MLP neurons of a small language model. Each row is named by its layer, matrix (up: input weights) and neuron, and shows model dimensions 432-495. Each number is 200 + 20 x the weight over its row's rms, rounded and kept within 0 to 999.
After each neuron's rows, "fires on" lists the tokens most often at its 100 highest values on Wikipedia text that the model never trained on.

L6.up1380,196,194,175,189,219,195,221,212,197,209,212,224,200,228,210,208,213,206,219,189,179,212,203,186,182,237,181,211,199,199,250,206,177,201,196,219,195,193,188,220,202,201,189,193,208,154,202,224,184,154,192,218,189,212,188,207,172,172,199,224,240,219,224,201
fires on: "S", " S", "s"

L6.up2313,217,185,187,184,216,213,189,180,206,223,185,209,216,229,214,204,190,212,194,180,178,197,244,217,203,190,187,183,217,179,178,203,196,208,197,172,176,214,201,193,218,206,179,178,217,183,221,181,200,244,226,224,213,214,202,196,220,195,231,231,209,191,224,189
fires on: ",", ".", ":", " ("

L6.up1414,188,212,219,222,178,195,154,220,194,221,173,183,199,197,192,211,186,184,225,199,227,203,225,215,177,200,220,192,175,184,213,201,208,191,188,168,187,219,182,203,195,209,213,184,165,177,165,208,185,197,191,213,208,178,206,179,207,181,215,226,220,166,257,172
fires on: ":", "′", "°", " present"

L6.up571,179,196,188,221,198,250,234,205,197,195,212,229,222,184,145,185,243,166,184,183,196,184,214,237,196,221,210,202,195,190,226,190,183,202,173,160,204,191,209,209,182,184,199,216,221,184,204,207,219,191,213,185,203,158,180,185,217,165,222,218,235,218,211,195
fires on: " C", " M", " F", " ", " PhD"

L6.up582,218,185,177,212,213,196,209,215,194,209,172,211,232,193,204,188,198,189,193,203,215,198,208,213,174,213,244,145,242,197,232,246,235,187,222,222,219,163,208,193,186,176,190,198,214,176,221,184,217,205,176,187,163,193,200,188,164,216,168,195,200,199,208,197
fires on: "'s", " his", " her", " My", "’s", " "

L6.up1703,195,218,201,189,157,163,205,228,214,188,213,199,233,189,195,184,251,203,209,199,188,201,206,192,216,184,212,199,174,203,219,179,200,207,202,205,210,217,213,206,209,182,226,236,219,206,200,190,220,192,254,253,181,182,175,178,187,163,198,205,226,184,192,232
fires on: "S", " medal", "0", "-s", " |\n"

L6.up1319,154,143,201,177,164,237,185,208,189,202,196,213,201,175,206,192,225,187,208,190,244,206,212,148,190,212,180,197,174,166,205,192,193,190,215,237,202,217,186,197,197,201,199,212,198,182,203,235,197,183,228,201,208,209,223,195,212,167,183,194,178,229,187,237
fires on: " ", "1", " at", "°", " No", "8"

L6.up1759,200,177,214,232,193,192,232,195,194,206,204,192,216,211,177,204,188,201,189,195,179,212,208,223,194,221,247,180,164,202,231,202,163,199,211,213,183,190,181,214,175,213,198,194,207,203,191,225,192,165,219,183,182,183,176,205,218,197,207,163,255,177,203,178
fires on: " ", " on", " On"

L6.up1691,212,207,171,206,192,229,182,161,204,180,178,184,203,182,197,221,209,250,192,211,232,181,163,190,185,215,188,216,206,218,227,205,205,174,230,209,222,200,210,218,189,226,198,181,231,205,198,224,183,149,187,182,204,157,163,181,177,188,195,201,206,223,186,188
fires on: ",", ")", " which", "),", " who"

L6.up2416,182,208,210,143,222,240,213,191,225,203,225,173,171,162,214,179,184,188,203,187,210,214,204,193,240,210,185,190,160,189,151,163,167,209,185,214,174,192,198,186,206,197,241,196,216,216,178,207,199,159,170,226,194,175,188,166,155,228,171,215,205,193,200,182
fires on: " \"", " (", "}\\"

L6.up870,181,186,215,187,239,202,185,210,181,204,172,213,192,213,208,183,187,195,175,216,206,181,178,180,215,193,235,178,200,174,220,237,226,227,202,229,192,187,200,210,195,163,187,223,241,176,195,203,189,197,168,189,212,214,180,209,228,192,177,207,193,170,215,196
fires on: " ", " of", "s", " de"

L6.up2175,205,228,198,218,196,182,171,198,197,201,212,242,201,210,203,239,190,232,234,225,177,185,202,199,213,214,197,225,159,200,213,199,206,178,166,181,177,170,225,184,194,210,193,177,197,191,232,220,227,165,217,187,156,185,208,187,215,201,207,190,232,210,196,208
fires on: " the", " in", " Cup", "'s", "'"

L6.up45,201,193,193,191,182,157,160,193,201,182,203,196,233,167,218,196,179,212,221,197,201,195,198,205,217,216,198,218,195,202,196,188,200,179,194,227,194,205,221,205,210,225,180,177,205,169,180,205,191,202,146,196,182,224,193,222,209,191,194,204,214,194,201,180
fires on: " S", " s", " B", " (", " G", " Fl"

L6.up650,210,159,207,179,198,206,188,216,184,190,171,201,204,214,202,187,190,144,170,216,237,177,181,196,162,223,218,184,201,153,222,241,198,191,193,182,177,236,183,236,187,212,225,194,191,182,178,200,215,171,228,180,233,218,190,189,213,183,197,174,205,193,219,181
fires on: " N", " Sc", "C", " sc", " Intern", " North"

L6.up680,165,198,191,186,183,190,216,223,219,205,201,171,198,189,216,209,226,169,234,211,181,212,169,203,218,189,242,160,198,218,207,156,203,197,169,209,205,154,187,206,170,191,215,216,191,212,191,245,159,194,219,208,197,199,188,238,214,206,192,203,208,209,224,210
fires on: " ", "20", "r", "19", "–"

L6.up422,200,185,185,213,201,185,181,191,200,211,211,220,224,205,201,216,197,214,174,188,193,198,193,176,197,185,238,242,201,181,206,187,203,154,173,204,235,208,182,199,188,225,221,179,203,173,189,219,155,215,202,215,173,203,168,204,199,213,210,205,190,212,181,223
fires on: " \"", " (", "S", " '"

L6.up1248,198,216,182,177,182,209,195,195,198,187,195,185,217,200,201,195,217,193,192,241,200,181,182,129,186,188,215,203,193,167,179,169,191,192,185,198,197,212,206,197,207,221,200,199,184,170,185,209,195,185,213,222,209,176,215,181,205,181,170,208,195,223,202,188
fires on: " ", " P", " M"

L6.up1407,184,179,222,206,186,224,152,194,163,188,177,212,175,171,211,215,199,179,206,236,210,162,209,234,175,223,187,204,154,189,239,209,169,204,192,230,210,221,228,207,180,197,201,180,215,199,217,184,212,207,161,179,222,220,214,264,203,216,199,199,202,210,205,179
fires on: " a", "u"

L6.up1500,198,223,210,194,198,203,186,185,204,216,199,221,222,213,214,231,170,207,207,200,172,194,201,212,178,187,186,171,214,209,199,193,207,222,188,208,231,207,195,194,174,192,183,226,223,182,180,209,200,189,213,207,171,194,228,215,204,203,184,207,198,220,164,184
fires on: " |", ":", "==", " (", ","

L6.up1198,198,204,171,176,207,217,212,212,209,213,161,222,211,215,184,232,213,196,224,200,187,163,196,212,195,217,219,214,207,156,203,162,204,180,180,242,207,196,216,222,219,181,229,190,212,197,155,196,201,201,250,234,237,194,181,189,193,234,216,199,199,217,206,204
fires on: " of", " by", "|", " in", "),"

L6.up2124,186,213,209,197,187,206,235,213,202,190,199,183,221,222,182,198,207,209,197,199,181,191,193,195,204,180,218,216,218,200,178,229,176,234,190,205,221,211,193,170,223,203,215,155,217,189,214,213,237,200,205,212,222,204,162,246,178,168,226,218,178,211,190,200
fires on: " "

L6.up433,222,190,211,175,177,195,234,187,195,191,203,218,184,206,205,208,210,209,202,163,189,212,200,212,225,188,154,198,214,188,193,181,229,211,160,217,186,208,191,217,205,190,206,199,201,187,187,205,197,193,193,199,205,221,203,223,185,216,208,212,218,172,236,203
fires on: " ", "20", "–", " o"

L6.up2179,210,160,211,184,208,216,216,202,172,215,226,187,196,228,228,199,205,219,215,199,204,211,213,184,194,238,198,208,177,181,214,199,204,227,180,235,172,181,223,197,178,200,195,256,225,228,222,235,175,219,201,167,211,202,190,182,175,217,186,201,192,207,216,178
fires on: " Sh", " was", " an", " b", " Ch"

L6.up1213,167,212,206,200,187,200,199,194,221,192,170,224,223,228,181,224,210,198,190,173,202,209,188,147,223,220,266,211,163,198,182,218,205,160,228,205,198,179,212,193,203,169,231,212,197,187,210,218,161,182,223,222,185,152,219,241,208,212,185,194,208,185,185,172
fires on: " |", ";", " round"

L6.up2362,196,198,177,226,201,188,163,173,221,198,199,145,214,218,241,188,178,208,215,221,193,184,209,233,197,221,227,212,223,193,191,211,185,199,178,229,212,196,177,207,188,210,202,177,188,226,207,216,162,223,207,207,204,198,194,203,162,183,194,204,190,204,208,205
fires on: " the", " N", " in", " of", " The"

L6.up2461,206,164,202,238,230,202,226,192,237,204,170,210,167,233,217,177,209,197,202,195,208,196,190,210,210,192,204,220,160,212,184,179,201,185,200,193,167,204,202,172,184,215,192,176,165,167,198,223,157,220,179,179,203,246,210,208,211,167,184,194,194,198,203,208
fires on: " "

L6.up227,195,211,215,199,191,185,161,166,226,179,216,232,207,185,252,192,203,160,204,225,223,199,215,241,205,174,178,181,191,188,224,202,214,213,184,165,233,231,208,193,183,172,207,210,188,202,196,242,194,198,180,174,202,206,222,213,210,201,228,195,212,212,214,219
fires on: " ", " known", " d", "19", " the"

L6.up781,185,239,198,185,192,181,225,207,170,182,192,215,200,195,179,218,162,187,197,205,200,207,204,183,182,200,166,186,193,220,218,214,207,203,176,206,184,210,174,177,217,205,177,179,218,201,210,192,211,199,209,204,195,164,171,181,230,155,190,185,184,181,208,227
fires on: ",", "."

L6.up1221,189,242,208,198,177,209,237,202,184,209,216,170,221,200,181,184,198,180,187,228,194,213,215,200,200,203,193,188,172,175,221,222,218,173,172,206,225,220,201,188,211,199,223,234,218,199,217,183,199,192,182,188,201,197,224,231,216,203,214,218,215,179,191,213
fires on: " \""

L6.up998,161,167,188,199,191,183,194,229,193,173,205,228,206,202,197,183,230,221,193,219,200,231,221,214,204,165,219,179,211,176,219,199,212,185,208,152,180,208,209,227,210,208,224,219,206,196,223,180,210,206,214,226,171,174,192,167,176,222,195,172,201,196,214,210
fires on: " "

L6.up2516,154,185,199,195,207,198,197,232,237,209,198,199,191,200,203,209,180,223,225,216,213,201,233,220,218,245,190,202,175,203,188,194,206,213,200,187,176,207,204,152,191,202,168,187,199,223,209,163,221,231,222,180,177,259,198,215,186,207,180,206,201,214,197,189
fires on: " an", "an"

L6.up643,190,198,196,174,184,193,246,202,179,219,208,183,184,168,201,205,203,208,219,186,219,179,221,191,201,189,225,194,191,210,229,212,217,176,193,182,209,185,203,206,218,210,236,221,206,188,196,194,195,182,242,192,210,203,219,238,209,186,158,238,183,201,191,232
fires on: " ", "–", "19", "20", "\n"

L6.up469,247,207,227,195,180,191,227,210,219,219,186,207,192,194,200,168,229,173,199,202,169,204,221,195,236,190,180,192,212,207,206,177,219,166,174,221,215,206,214,193,200,206,214,224,215,191,187,203,189,171,195,205,175,225,232,192,177,230,173,228,215,182,221,175
fires on: " ", "20", "\n", "if"

L6.up336,238,227,193,178,190,215,191,187,183,192,214,196,204,217,163,187,197,223,186,188,230,163,194,219,193,204,191,251,193,189,199,203,205,205,202,192,176,202,230,210,203,198,200,210,177,195,196,208,164,186,170,207,195,230,194,218,204,195,209,205,233,191,171,195
fires on: " who", " he", " also", ",", " they"

L6.up631,211,208,208,187,217,185,216,210,210,220,174,199,159,199,219,224,188,177,214,222,217,193,182,204,201,216,192,198,193,190,181,210,205,187,208,213,195,234,200,189,200,189,197,201,219,212,197,187,195,208,200,200,201,225,202,206,161,207,171,207,254,163,215,173
fires on: " (", "E", "I", " (\"", "B", " he"

L6.up2157,203,199,175,186,226,175,209,204,190,170,179,224,189,230,195,198,178,216,187,214,170,207,170,217,188,174,200,188,166,184,188,171,175,157,232,175,213,227,219,183,219,174,205,217,176,235,207,183,207,232,206,195,188,224,177,187,145,196,203,200,210,180,197,222
fires on: "B", " f", " b", " Bh", " F", " College"

L6.up1168,179,203,233,203,206,226,198,194,191,199,183,197,181,196,198,209,212,194,212,168,165,200,232,196,215,215,210,227,213,203,197,213,240,208,166,241,189,215,187,230,209,202,191,187,208,232,227,240,205,157,206,243,190,182,173,196,229,179,228,217,159,185,188,219
fires on: " ", "a", " with"

L6.up214,217,229,173,198,187,202,240,196,207,204,201,208,218,208,222,210,216,193,189,203,177,195,183,204,226,199,197,227,183,204,211,184,232,220,173,220,218,196,172,210,210,206,199,177,173,209,180,226,227,174,181,217,195,181,204,210,202,206,197,211,181,167,185,197
fires on: " ", "–", "20", "\n"

L6.up417,219,227,211,191,196,200,215,197,207,180,184,204,195,205,207,183,187,168,208,212,207,185,213,207,191,169,193,212,196,187,176,208,187,192,169,192,219,176,198,204,205,210,218,181,196,213,206,215,237,203,214,208,203,222,201,225,183,190,175,201,237,171,228,154
fires on: " c", ",", " Act"

L6.up2222,207,222,195,215,179,197,199,213,211,217,205,208,198,170,200,155,204,203,225,198,197,169,238,170,186,152,164,220,191,207,207,174,167,187,202,215,226,187,198,185,237,200,200,251,193,221,193,181,194,201,188,182,181,217,180,204,210,157,224,219,190,185,201,210
fires on: " |\n"

L6.up476,197,196,215,209,216,181,218,206,217,229,230,202,185,194,204,210,210,189,196,200,207,162,249,253,171,199,194,231,213,195,233,202,204,193,186,202,171,213,195,227,179,223,186,192,199,182,218,207,172,207,240,185,184,185,237,215,193,191,209,197,173,202,187,170
fires on: " ", "el", " J", " l"

L6.up1872,219,196,199,179,199,185,161,188,192,229,228,205,199,173,259,233,206,200,191,198,216,202,236,212,196,188,210,169,190,214,208,203,186,204,184,181,207,235,203,235,172,205,192,213,173,194,226,196,216,205,201,248,212,188,178,194,208,212,231,202,223,196,179,217
fires on: " E", "ac", "C", " Sc", " D", " Th"

L6.up1730,198,219,211,176,194,176,205,197,179,238,153,238,196,208,181,231,216,220,158,176,191,216,222,237,185,213,206,200,211,224,212,178,202,188,192,202,199,185,157,210,198,193,184,183,194,186,221,181,225,197,224,156,186,207,168,194,178,204,208,180,180,196,215,243
fires on: " ", "19", " in", "H"

L6.up1718,204,167,177,167,169,190,195,249,221,198,197,211,211,210,245,202,206,216,191,202,208,191,230,174,213,190,185,214,234,206,206,191,212,201,189,186,201,201,196,202,217,211,204,200,192,225,184,223,177,185,191,149,202,228,187,211,213,200,189,219,190,184,216,188
fires on: " |\n", "|---|---|---|---|---|\n", "|---|---|---|---|---|---|\n"

L6.up1091,210,176,191,175,167,175,242,198,230,192,226,220,202,168,197,190,216,198,258,170,189,235,204,214,206,197,226,190,199,224,193,175,199,173,190,212,189,209,213,216,183,205,198,224,190,186,185,187,178,193,196,206,212,211,230,184,169,207,185,185,217,209,208,186
fires on: " "

L6.up1117,191,203,161,173,186,169,216,212,211,206,220,188,229,196,187,215,240,167,182,232,141,171,233,196,184,191,212,190,164,210,209,174,233,233,218,175,203,183,198,226,208,195,209,199,167,195,204,238,223,210,197,198,191,206,211,201,227,193,192,207,193,190,197,202
fires on: "C", " are", " K", "c", " was", " is"

L6.up226,171,165,203,179,247,198,214,214,214,204,197,211,234,204,219,213,191,204,188,217,202,177,181,183,243,209,194,177,214,199,197,232,183,189,194,224,179,229,233,176,229,192,201,165,169,189,195,191,201,161,180,205,213,199,218,248,204,232,197,212,199,242,215,187
fires on: " A", " K", " "

L6.up1427,185,220,212,220,206,164,209,199,239,253,199,228,191,197,219,182,193,170,205,247,194,185,235,220,216,213,202,227,197,181,222,192,238,197,180,218,213,188,187,161,234,221,203,235,200,175,194,202,180,206,163,190,200,180,181,171,200,235,158,199,192,205,199,223
fires on: " ", " (", " \"", "/"

L6.up556,202,206,197,200,231,196,221,225,228,214,181,219,184,222,178,184,186,215,197,168,192,190,198,182,171,181,163,186,176,181,167,181,205,162,197,161,230,178,171,207,196,147,191,176,175,191,174,185,205,187,213,190,233,203,203,221,189,221,214,195,253,207,217,210
fires on: " C", "."

L6.up114,204,185,217,199,185,223,199,186,181,180,205,196,180,186,188,219,186,209,216,195,192,170,182,218,188,231,248,232,202,200,223,217,207,203,173,199,215,194,190,204,204,223,195,194,223,168,232,176,201,205,201,184,173,186,172,191,167,215,186,215,227,205,146,229
fires on: " ", " to"

L6.up1572,204,225,207,215,195,207,189,205,194,207,156,210,191,187,202,213,168,196,206,200,175,213,183,222,216,234,204,201,185,156,186,178,179,173,156,194,206,228,171,215,180,216,208,192,186,197,183,233,221,152,169,226,173,189,154,211,196,188,171,178,170,230,181,247
fires on: ",", " in", " and", " a", " ("

L6.up1392,199,159,184,192,179,248,185,198,184,205,206,178,226,180,174,180,221,236,166,217,171,222,185,157,183,229,201,218,204,213,192,146,185,198,201,209,216,210,194,183,206,190,200,184,205,204,212,185,188,186,214,212,182,161,183,213,192,179,183,183,174,217,196,217
fires on: " In", " University", " Department", " Force", " L", " Army"

L6.up1025,201,203,166,179,193,182,209,222,182,224,177,221,219,159,179,171,212,225,213,211,184,175,203,184,193,206,197,196,183,178,189,199,184,228,212,227,225,216,196,177,197,186,222,228,227,198,201,177,189,190,215,186,218,190,215,208,213,195,205,171,196,199,228,196
fires on: "H", " would", "r", " s"

L6.up496,159,190,182,171,192,163,194,199,172,168,231,217,229,166,238,170,194,200,184,218,175,191,180,210,164,198,239,223,187,173,198,209,175,195,207,175,204,177,178,207,187,226,197,205,209,228,186,173,233,194,175,187,205,239,166,201,178,220,195,219,179,189,200,190
fires on: " F", " f", " G", " motion"

L6.up1020,220,197,160,208,199,229,208,211,177,198,223,177,224,225,233,209,210,192,178,224,237,203,231,205,191,193,241,220,184,219,206,217,196,164,209,215,192,216,196,199,215,166,197,204,242,209,227,190,196,215,226,234,186,179,203,208,196,194,204,176,204,183,210,182
fires on: " the", " The", "The", " are", ";"

L6.up1965,212,202,185,181,227,182,164,215,178,197,209,192,234,198,207,228,238,210,171,209,209,202,196,206,226,210,222,189,195,218,206,174,213,211,217,243,215,176,229,224,181,234,234,179,185,203,174,188,209,234,194,210,221,202,214,192,199,179,189,198,222,210,213,221
fires on: " K", " for", "ic", "c", " through"

L6.up467,223,206,187,213,182,171,219,239,211,190,199,207,228,181,223,191,204,219,188,219,192,182,192,202,212,177,200,175,220,192,221,222,205,226,175,204,224,187,155,199,203,179,197,229,160,180,236,208,198,204,213,164,220,218,197,195,185,147,169,202,202,188,178,223
fires on: " ", "19", "18"

L6.up1255,240,201,219,244,208,221,201,211,205,174,199,132,209,196,204,174,218,175,190,212,205,169,179,152,237,176,214,182,200,202,181,203,193,202,194,176,233,209,223,187,210,197,210,221,189,189,194,194,234,244,178,189,193,192,199,178,196,184,237,190,211,203,179,198
fires on: " |", " the", " El", "1", "|"

L6.up368,215,208,226,200,208,213,148,209,180,217,220,202,180,157,230,197,225,149,209,183,165,219,222,200,203,232,222,215,188,155,178,185,181,225,181,214,231,226,219,208,197,184,210,205,208,178,199,215,166,225,205,178,171,189,208,252,162,177,190,184,188,196,173,187
fires on: " ", "id", " to", " Al", "ur"

L6.up1355,244,174,202,179,190,184,210,211,184,215,225,217,221,204,208,214,232,179,210,213,210,203,206,195,217,205,176,221,138,196,213,189,206,172,211,171,236,194,179,189,218,216,186,212,194,247,196,206,194,202,197,141,223,199,215,214,190,179,216,191,196,203,222,209
fires on: ",", ";"

L6.up560,196,187,178,211,229,199,179,179,199,166,245,200,158,130,233,177,206,175,211,212,223,183,229,184,232,237,236,216,179,207,215,188,193,191,204,189,203,214,210,190,171,195,205,155,180,184,235,214,214,221,186,168,197,207,195,217,219,218,208,177,206,211,208,223
fires on: " ", "ism", "iam", "m"

L6.up1746,174,185,219,235,164,233,226,199,202,215,206,187,221,191,207,200,171,192,189,220,204,203,173,203,194,186,213,213,221,171,199,219,211,184,197,195,179,236,191,203,217,175,190,210,188,203,224,178,211,192,175,203,181,198,212,198,195,224,192,163,191,207,167,205
fires on: " ", " United", " No"

L6.up2537,201,243,186,214,190,210,207,195,197,205,232,221,174,231,203,189,171,190,159,208,225,182,196,201,213,205,186,197,238,175,198,167,149,219,208,195,175,199,201,207,210,195,208,219,213,187,220,199,225,229,225,210,194,216,163,200,113,170,202,190,205,194,218,185
fires on: " \"", " un", " '"

L6.up794,213,205,182,206,234,199,204,211,201,169,187,208,172,210,194,192,170,213,173,220,177,196,166,204,196,229,229,170,185,218,218,169,182,198,183,199,233,210,193,222,198,194,226,197,218,216,185,244,169,201,195,216,221,217,182,201,190,192,214,167,174,204,205,180
fires on: " |", " of", " in", ",", " ("

L6.up792,211,194,166,211,187,206,220,198,167,217,225,200,179,193,231,178,210,199,175,225,180,197,223,198,204,210,209,210,199,202,205,192,233,165,174,206,203,214,237,211,178,192,223,205,195,191,212,204,225,229,201,217,171,219,234,198,192,177,177,202,191,220,185,183
fires on: "C", "S", "c", " s", "K"

L6.up31,215,225,208,170,182,184,210,192,191,202,225,216,189,196,203,203,234,161,218,195,181,178,184,220,191,231,193,205,185,156,191,233,181,155,180,213,226,194,201,200,190,238,195,167,178,168,194,180,197,207,182,172,201,228,214,188,209,202,195,185,185,196,193,227
fires on: " D", " C", " involved", " ", " resulted"

L6.up344,153,209,208,174,178,180,224,208,210,191,180,240,249,178,240,193,188,170,245,180,215,208,145,217,207,153,219,214,216,173,174,201,220,190,182,200,172,191,198,201,168,221,180,222,213,173,186,190,232,177,167,209,208,196,231,229,210,200,199,220,204,171,219,208
fires on: " J", " ", " S", " T", " −"

L6.up1569,192,202,187,199,187,211,210,231,205,169,195,191,207,238,188,210,211,225,194,178,185,225,226,209,213,181,224,199,183,220,185,215,193,193,213,197,193,182,208,217,201,180,172,192,211,238,194,181,212,201,188,235,186,192,208,189,190,226,172,237,217,215,218,182
fires on: "-", " ", " c"

L6.up1066,198,179,206,240,208,186,216,213,198,223,200,174,185,214,217,244,208,172,241,184,227,220,219,198,190,232,223,197,212,197,163,193,210,208,183,191,185,196,197,203,192,191,176,183,166,220,229,159,237,139,186,183,162,222,183,211,245,189,227,241,230,217,220,152
fires on: " "

L6.up1162,172,169,189,185,185,187,196,204,172,184,174,178,187,187,226,203,198,194,205,231,199,193,212,211,202,210,223,207,207,188,175,211,218,199,195,196,224,215,189,184,197,208,185,173,218,195,204,228,225,207,221,226,171,208,207,201,186,181,186,204,168,204,207,177
fires on: " Th", " N", " th", " Ch", "Th", " in"

L6.up1157,180,192,187,211,226,214,225,205,208,188,227,240,232,211,179,196,163,183,200,204,197,206,234,235,204,183,168,201,212,204,198,193,220,190,184,201,195,187,197,217,221,190,210,214,224,185,197,201,198,195,166,203,176,190,209,198,203,208,208,195,220,185,205,190
fires on: " ", "ian"

L6.up2423,229,189,208,175,194,186,196,200,199,193,208,189,245,182,182,225,205,190,181,178,200,201,223,229,223,208,235,200,198,216,221,223,215,202,186,205,211,185,232,206,167,181,233,174,211,221,214,180,199,214,177,187,232,158,197,203,231,216,166,190,225,194,188,223
fires on: "-", " E", " A", "E", " ("

L6.up670,170,186,164,225,183,211,207,172,197,223,171,187,221,189,212,198,200,202,191,159,195,178,215,169,207,216,219,209,173,231,245,229,193,207,213,168,205,217,237,219,206,215,226,216,179,204,194,204,209,210,193,204,224,190,204,215,193,190,190,218,220,218,219,185
fires on: "19", "–", "h", "bl", " Fuk"

L6.up2281,201,165,199,209,196,183,174,206,202,173,186,192,212,192,214,283,192,210,170,229,184,176,228,196,217,214,200,224,193,206,206,197,172,193,224,189,238,212,170,185,189,209,195,225,219,168,236,208,179,230,175,182,202,208,212,185,191,236,195,179,228,209,199,222
fires on: " A", " not", " a", " would"

L6.up193,193,159,252,209,191,196,221,214,204,195,191,210,198,201,191,173,188,219,192,198,236,215,181,197,200,205,204,192,199,217,223,168,191,198,193,225,200,189,199,215,180,198,180,188,200,212,189,218,201,217,206,177,191,174,173,245,163,213,202,199,205,193,205,224
fires on: " ", "rom", " Em", "im"

L6.up525,215,208,202,192,182,207,188,169,206,170,145,239,179,209,216,210,204,193,224,205,189,188,208,231,188,206,210,160,199,224,198,218,197,218,186,205,198,218,240,242,178,195,221,180,232,185,205,183,207,216,190,200,190,194,185,201,236,177,186,214,207,195,206,205
fires on: " d", " D", " E", " Ass", "g"